From a checkpoint of a small transformer trained on Wikipedia: MLP 1536 SwiGLU.
MLP neurons of a small language model. Each row is named by its layer, matrix (gate and up: input weights) and neuron, and shows model dimensions 0-95. Each number is 500 + 25 x the weight over its row's rms, rounded and kept within 0 to 999. Numbers have three digits each. A neuron's up and down rows have the sign that makes its largest values positive.
A block is one neuron, or neurons of one layer that tend to fire together. After each block is what it responds to, as a language model described it from the Wikipedia text at the highest values.

L3.gate592:515523526503509501436491486485493472472482499527524505503508495470479487498493504507515467492488528491513504523511537470474479509513539500494518485481527528482474533492518530581508477549488506499529465490502520462486546467526495507492502473485518483495509516508561516544526479451563554445
L3.up592:528547554471507492481482450485493507469513489504494480505504489514473547564511487487492502527507492529496507524503503502456478475484484519526490489505515512483438503498476480478504529534483477485523535470533555479461506517496485529485554472497494520503484490472518506513454542517480523481
L3.gate611:546510543446499465498495445522530512470449583498490507503468479475522459507449509499515499510541504509470473532532522543490469508537501534467481522499506536493482465453557465503516471481511472510516488461501469495509532504504494542515494529552483497474477506488526519499500525518492528483
L3.up611:510490543508517517514515478553502499497480516448504514520508451489499468507497494516474474509522485477495482505530478531508517537492498506494492505513499541486481499466497512456462495491521520535518500459517508517506528517501515503517447546452445466475510515506509490493557527491444474458
L3.gate648:470529528495511480474521504464458483514464543452492514525563490482543525448511480467482489501506483510510493558465527543518474505514487546525544509470490511515486495471495492504485446488497480529493538523491536517500535486533467507499508561470551549480450490533546495497538533486471487480
L3.up648:460526505491557516530485493467501490473474494479486468535494507502543514503504480463470493512500528509524487519473486481499504453494508521495457478524499508501481482483499490534497507454522490475482526510508509503513511522503470504486522535479476531520476493530542462491545507535473534479
L3.gate1035:545483532452513483471523469491502497457456510445531475503526561536496478507499560458510504476536471515513462512491516541477526513483517516504512505478535505480505502478469518497496557497480497505564483481498515496534556488503493526513482496512483482494511557471521532453495497491483495504
L3.up1035:504488562471481487536499482516511507532485523487488490511539535492482493494497456471471466518498476470532495498503480533489467521476554485490518499506537502466495519480523513510459509443491507538462482510478526478523509490500509512522523486467530475511512525500512525483519510489489484518
Responds to: Tables, lists, word fragments

L7.gate299:548469526494519510525473485501477480476475538488505483502507495498520509519483506502453435500516523502493491523494506515506507512473505537476474501536518549512485544515489514543455477484478498502502505494476487508478528491487510530520497504481474502482475469479468564521510517484514468475
L7.up299:492520486511489534520506496524527493558498516551478536515471461491454506467507503498488551489506489496503485477489485526485511496574497529475481513505496535533487470481470489574498524494508495462505500481493488486497452517499540535482503513475513470559481534473467505550526519498512473514
L7.gate592:507469449514494510491489523505474516528506510495521520500502459485496529485498545520486481537515501479536490510498489451490491490490475538509487468479502486460482513472501507521456550510432490502531523484491447502494489497494493501537499498502452487539449520531525534504559520497519545532
L7.up592:496502509498489502508486533518496485497481517517518506563498469463483531516489538490494553483503516484451547465543513471490545518494545500472479423548495503514490507495460477493498525473515466476493516502460502484488502557501465497456491477504480518521527474490558490481499460516491541543
Responds to: Track time seconds

L7.gate1097:498501476504464523468504490497487485491474535500525533470487511476474524523496507468538527511469519503483486485473452551533430497572512496477506525475471497485476492464506522507532511507537479517520530479507512505465500475504487474476521469519504513512492535458499479515515511478503500503
L7.up1097:522469526518528516475500528486527495514530525531516502476506539478471520515495538512471531493534486480516529474471529457488517496548489499539474463516535493479473472481513516541512486480474472513471512443505501489476479489468522479502503458530502512501459477480464485492516527489518500466
L7.gate1169:518457483512491482504478494491492490479480531510512526538510564506512517483454470530535541509491534507476457547488485513504494491482491498474506507492508512510471479487497460488501559491514456540489551494532461494440508475462529516534510484501508550527505472449475504519517502454462467499
L7.up1169:526503533536486499493482577489474496506516516482489544473490520536429451504501522520510490502478466511486494539468479443465474490503506499533495450506487486482483531495542520500534540485466477493486497430466465473469481508491495474480528537501475509512504511490440488510493510483504537459
Responds to: Table cell separator

L3.gate354:489508517498494443468490462477487550484480527471529538544523550472506490574523471468471515515480541510522482475482493488507470522512481482455507480485482516505519484516487441508502522487503460513501471493453534533486500537485524541502504471468453487434518491502481573540563540491481508488
L3.up354:541449477489518456466461514511476509553515516480552496514519479464460470512515502488501480491533523526518490559510492471491515481505508525435483486536478490499524478530537489503460469498486489528521487539501486510513491517480492548481480507487512516503481521494487481537502547472511524541
L3.gate1085:488494518439481513475512492488442524475479550480487498489491516486506512530495457525449484476480506489528463504444536476492519511478499491440509529523473516478500535488466529485488548485509466526515448434452489519500559514471511506470457484477477505468488485520467544488532499484484448544
L3.up1085:512506523458517518541509531446472517541525517502501483502482536493448487523546510503515496507508516487507511504472477484515481494479516494523479473552471498473574520480511495525459491506513518492484469544478477510524480475511521492481500486528468535520479499502459551498489470504511478517
L3.gate1199:425521470507494533425557486495558475510477500483520520518507450489493497483507479507496507522466534490491473530468518497532494537489534519460526484512513476533487483464486544481505461554506497448489481487493480513505519506499488519451499513466538516461495501505464485519467499512524507515
L3.up1199:515481526463500508461467493477514530508440499515498488490474514540486518521507521516525445532492515487521480498465499502509512499494517466494484489499497520519500502520486488530524509481472470468459453534501528485490487520541488465531491513493525496513461498541497523541502500477484494545
L3.gate1236:528504504497515458500501496519492457512504504533530521481488492515503479513498511475506457499469484501519505519513549499454498461516482556488498532485534465533506478500502487485465522469505465512504504513473459529493508493500479507531493533548496507501489519543483508526489493463494519491
L3.up1236:495487510444519480505488525500504507517497464537515453500499477458531470519510504444508526519459442496509496495503517477435523474517527537488495492501500466537528477543469495502487531485496496495469444472487479517458485522495544508498496497504485503502494509499488486497505475498466528479
Responds to: Release/publication words and clock times

L5.gate4:521519501511528497489528493504471530531458508452473500512485481537494499497521482476497503487525531517465496516514467534531480488465505563499480463498494484470516508463437510514469464489509512518461523513506494478461475496502490474515503492546476498498485514452464522551507507497509496438
L5.up4:484412566503497512496526512530525439528475532529462450543557516491516509493517509509491528508496508511488473517491521491454467508500531528440482471492516488457527508552460526496484536509477519509524503463484500500505488489474489489478503514486509497496496477489528532506500523461493473519
L5.gate468:496530478466504505501515512527506481535465511514487449496512484488489492462504531508469515495503507528482482550465538545503477505508492506522470566502493569475550477496459522460539493535484496503520513493448485479453499485489516504505518500521472530553437451466481501516539486502500523540
L5.up468:473479499527552481488509536455479494506503497494516494490515439500495510490455441499484482470478538456508511531486533529524469487537533484486497525473503474511478545510519506500517519512485544514470464504511519524493497517470521489470513495505469494440467533512450515550423509506492519519
L5.gate637:556509509513472494524505540491505473455476520494509538455496482488478468501515519534488486495499529508491520472472497512538474482498486489484525499500497556526532509525496519480541523512483483505529452508462514530481494493499478545527496467463507489510463541470480477502508508482545525473
L5.up637:490545474524532480478459477506456485514503482513475500540503467526567504489474500456477539490525488470487524516528509518489450496534529529503506485510536558494520551486501515507510488526521560468523513480446505502505530499511495518513525486514477519486524506481498556500507521498513480536
L5.gate809:505480496501542472472469505485535519483461531465457543528525507505512462496452479475510467550514519523453479540484505495530483466454516471531520489498488457525476535475507460492492517503478493506545482491514507500465494483543512507535511494535505503517518513538502520547504527513508543489
L5.up809:462517512528431517519531487567481528507514494532477507496492524518476507491502467506501486552483500500482538449518527491529547518533506499522510509511501539506535521464522537534492507525521469486516436519463518534472529483510513568516517522516541510487513526473477477535465549480466495454
L5.gate965:496471430477493473496484531515513483528443537513509535477508470496484461495486529523498499495519543515482501482497523529536506471513516517494497485496485494488530544473492462508494538492460509493497527516505496467499457509469504493540511481456491493517504501517498511499529505518505489514
L5.up965:516473456518481508465502517504527491505493502483491518510521507481501507487532573504513522429497509512482516506450496516536502531528499488486491458524501489492508514509501456495492521521486480473486531495498488442525519478485503468503440522525483509487488491496509508485500473534485497480
L5.gate1285:535500524492473488488537491484481476514478479487535476490515484500526508487459552512484520521449529472507476478491561507493477497520473548482507510473495527482490506520476494549492493503498513457520470484500466484495531472521529486517509434489493537501478516495488524500558525507485539490
L5.up1285:505503509508479502494491534513545510500490566506504463553537499481519493534480511541531503488540499496512501534450517512515494486515443513497441509515514499541512479527465519472549510495479487446498464467473516482519492511521547517525514517485496486478478532521498477467498500528475534493
L5.gate1292:528498538506524511463479509451491515497500493461512564460516511528505474507478496542476526522509492499535503504457521508518481505480531473476509499495508526513495489503421489509535475485475497487487473524501493500479501486472502489495461528506455511502487473522512499512501498521491493501
L5.up1292:528493476543528491472504523492467471495469482525519571499505482476469500456491482499484488478537479489538503520526488433509482484512482484491457469469537550534517526467497505485516531494524559519495552485488531491503496526506507473484515537486506493508531466536461510560473511544447483454
L5.gate1400:480490522496493483486524508515503529506495490444529515491527478557482519508530496476490460507509506505475477435457513506484460500518526502503473496539507521502474519486484488496511444485508514511480495552467513513518443493549518488524523520493484529468546495483508466574490516481498457471
L5.up1400:475487484517527505537484494451497500501515484434528511538549504482518485518486509513502519551475501501467526491455481508533498516505516541546503471527549528493539510520454455532487457478488554467507452493454480522495464487517484448486457536513523515489439525483501502481510504533478485512
Responds to: Clock-time minute digits

L5.gate15:527464502478482497495507526501503533480473545527479509537433490493487461518478515468481526518539499496451409511499511470489473497504503487509501526510493521514524499491487513517541525535524485502513501487507504488469519528485469521476510455511513466512465487475487501504509517494497446493
L5.up15:490530464529509487475489491493513496486483509531508494480478490508483518513520468500483492488519484503491497521521454501465541524505486511526479523465491548500506481453459511477522483480514567522522541484495529476487508497411516475516499543518492490478513488506556473497516480495532487485
L5.gate539:544490496477508513471497523523443503478454554453478504523532468475501481487528501516463527496531525542489488522505471539498490523441452470508511528535510497491484522498493474486514490515466502508509527495545483500472484496521501490481500500507482522509526530500481525536480482496488467534
L5.up539:484531478503494474501503505532467491471479509478443507522482468467501466490505479501527490511493514506495481494531489524513499510458493505547470489519511509521471523513555505481460505520497470561505450504511518509460507499538512479498534501515523534488465472530474449518476518463485462520
L5.gate557:534446517447525472522495520538540515474457519515507469463481501432519499445482531485492512538464530499510484507505508482521492552526508502503488534528462478498479484484540496513483504540527539500498516520485444495511548522541502527513483493511524519503507505483556529499493486455512497500
L5.up557:508518492473461498499484553512472531448494485544503488473520491504512474477527489513498472479506507521490537503515504493497494498492496505527459513490518495485506502536483479485476529500495492510482502478509566519487502436470500487483458501542519488504505489486505468508478480509462515497
L5.gate735:512496506468535516494484469500489518499484570491500497512538509465516495492509503489474501540478497507458486506505526513503497500526490487547516500488449529462477501482468507528476519523493507497523548534483485483482471437515491540517487523498515539532474492469474491517509494516498459465
L5.up735:505516510471551482491505491540518485462522520502465492500528551517538521493520524473496481520487475515518499562508500529508492548516510496531502512475474461523496493500459526516457514517512496470494489441488515542511495462482526451501490464506524488457533528489527539484472519494500513526
L5.gate768:524517503501514495464500533505491497534454502475515525503490489520508524472490495532516522492514529568499457508443540530518498556472513482485515489515459529470472510500502529517527494502476533523513510450531500497461500458510490485522500500482533483556498531479510498498480534480467514486
L5.up768:482487487504466519494468509541534515491507494480458538514478525474530535525523510501466501515524510520489474502545531486485501494519472528491481535479481493510505470504501516489535516505485482492490500484512510493469476493492541491508484483506503548507533481506488512511489530478489465550
L5.gate1246:494455526513481467507504510497501486479508526505454534503530516486522488503516535472488542521501505504490482487487493555497445468460490488501531551490480476544488497435522473503529536514524493529509514512512464511471482478510523490549484469474478502529478590506518499535541508434519505488
L5.up1246:463490485498491507518485490521491486506496483494514459529490488473492509516485508476501494482463487509493477505526481482469475481496519510502496510524519490511514449497540502520529510510494510527489526488480484536525479491513528530494477504492518495486505513504501545508514466526534553516
L5.gate1250:501520528445521506520510540465510520450508499525479495464506496500476533458544487462510518534527488502456449501502548516522480508527490499511496567549512510501439478484514500489518527540504468513486463533526509519462502471515546489503524463490511473519504520514497504555487548509519443505
L5.up1250:523499470521510455534486516465504530481502505469453486485457496546520511539518545496474519515518528513468534521493498539504498481523515472512484503539498488462470502480552459499497499493531484510555487459488496541487480541512485486536523504474476485556524544532496479445537507490533538464
L5.gate1302:544549520480470482471514520527469497483431497440542529482521457485490480499507495492526474488523489508494463518497563523508475525493489494471537501512483543505460524516522508491537442499521507481507524480545491483485499499517493525538484511514512536502475480496509504510488482505478478495
L5.up1302:525504487499522497502465536517476473523480466502529518491482489493484458524484558551470493482465505499442491461497495500500501471494520505538496519480501505506504519523540508506520486512477507518530567497513506502444548514473496490516466526516494534475502480484456524530524470475488493499
Responds to: Wikipedia table cells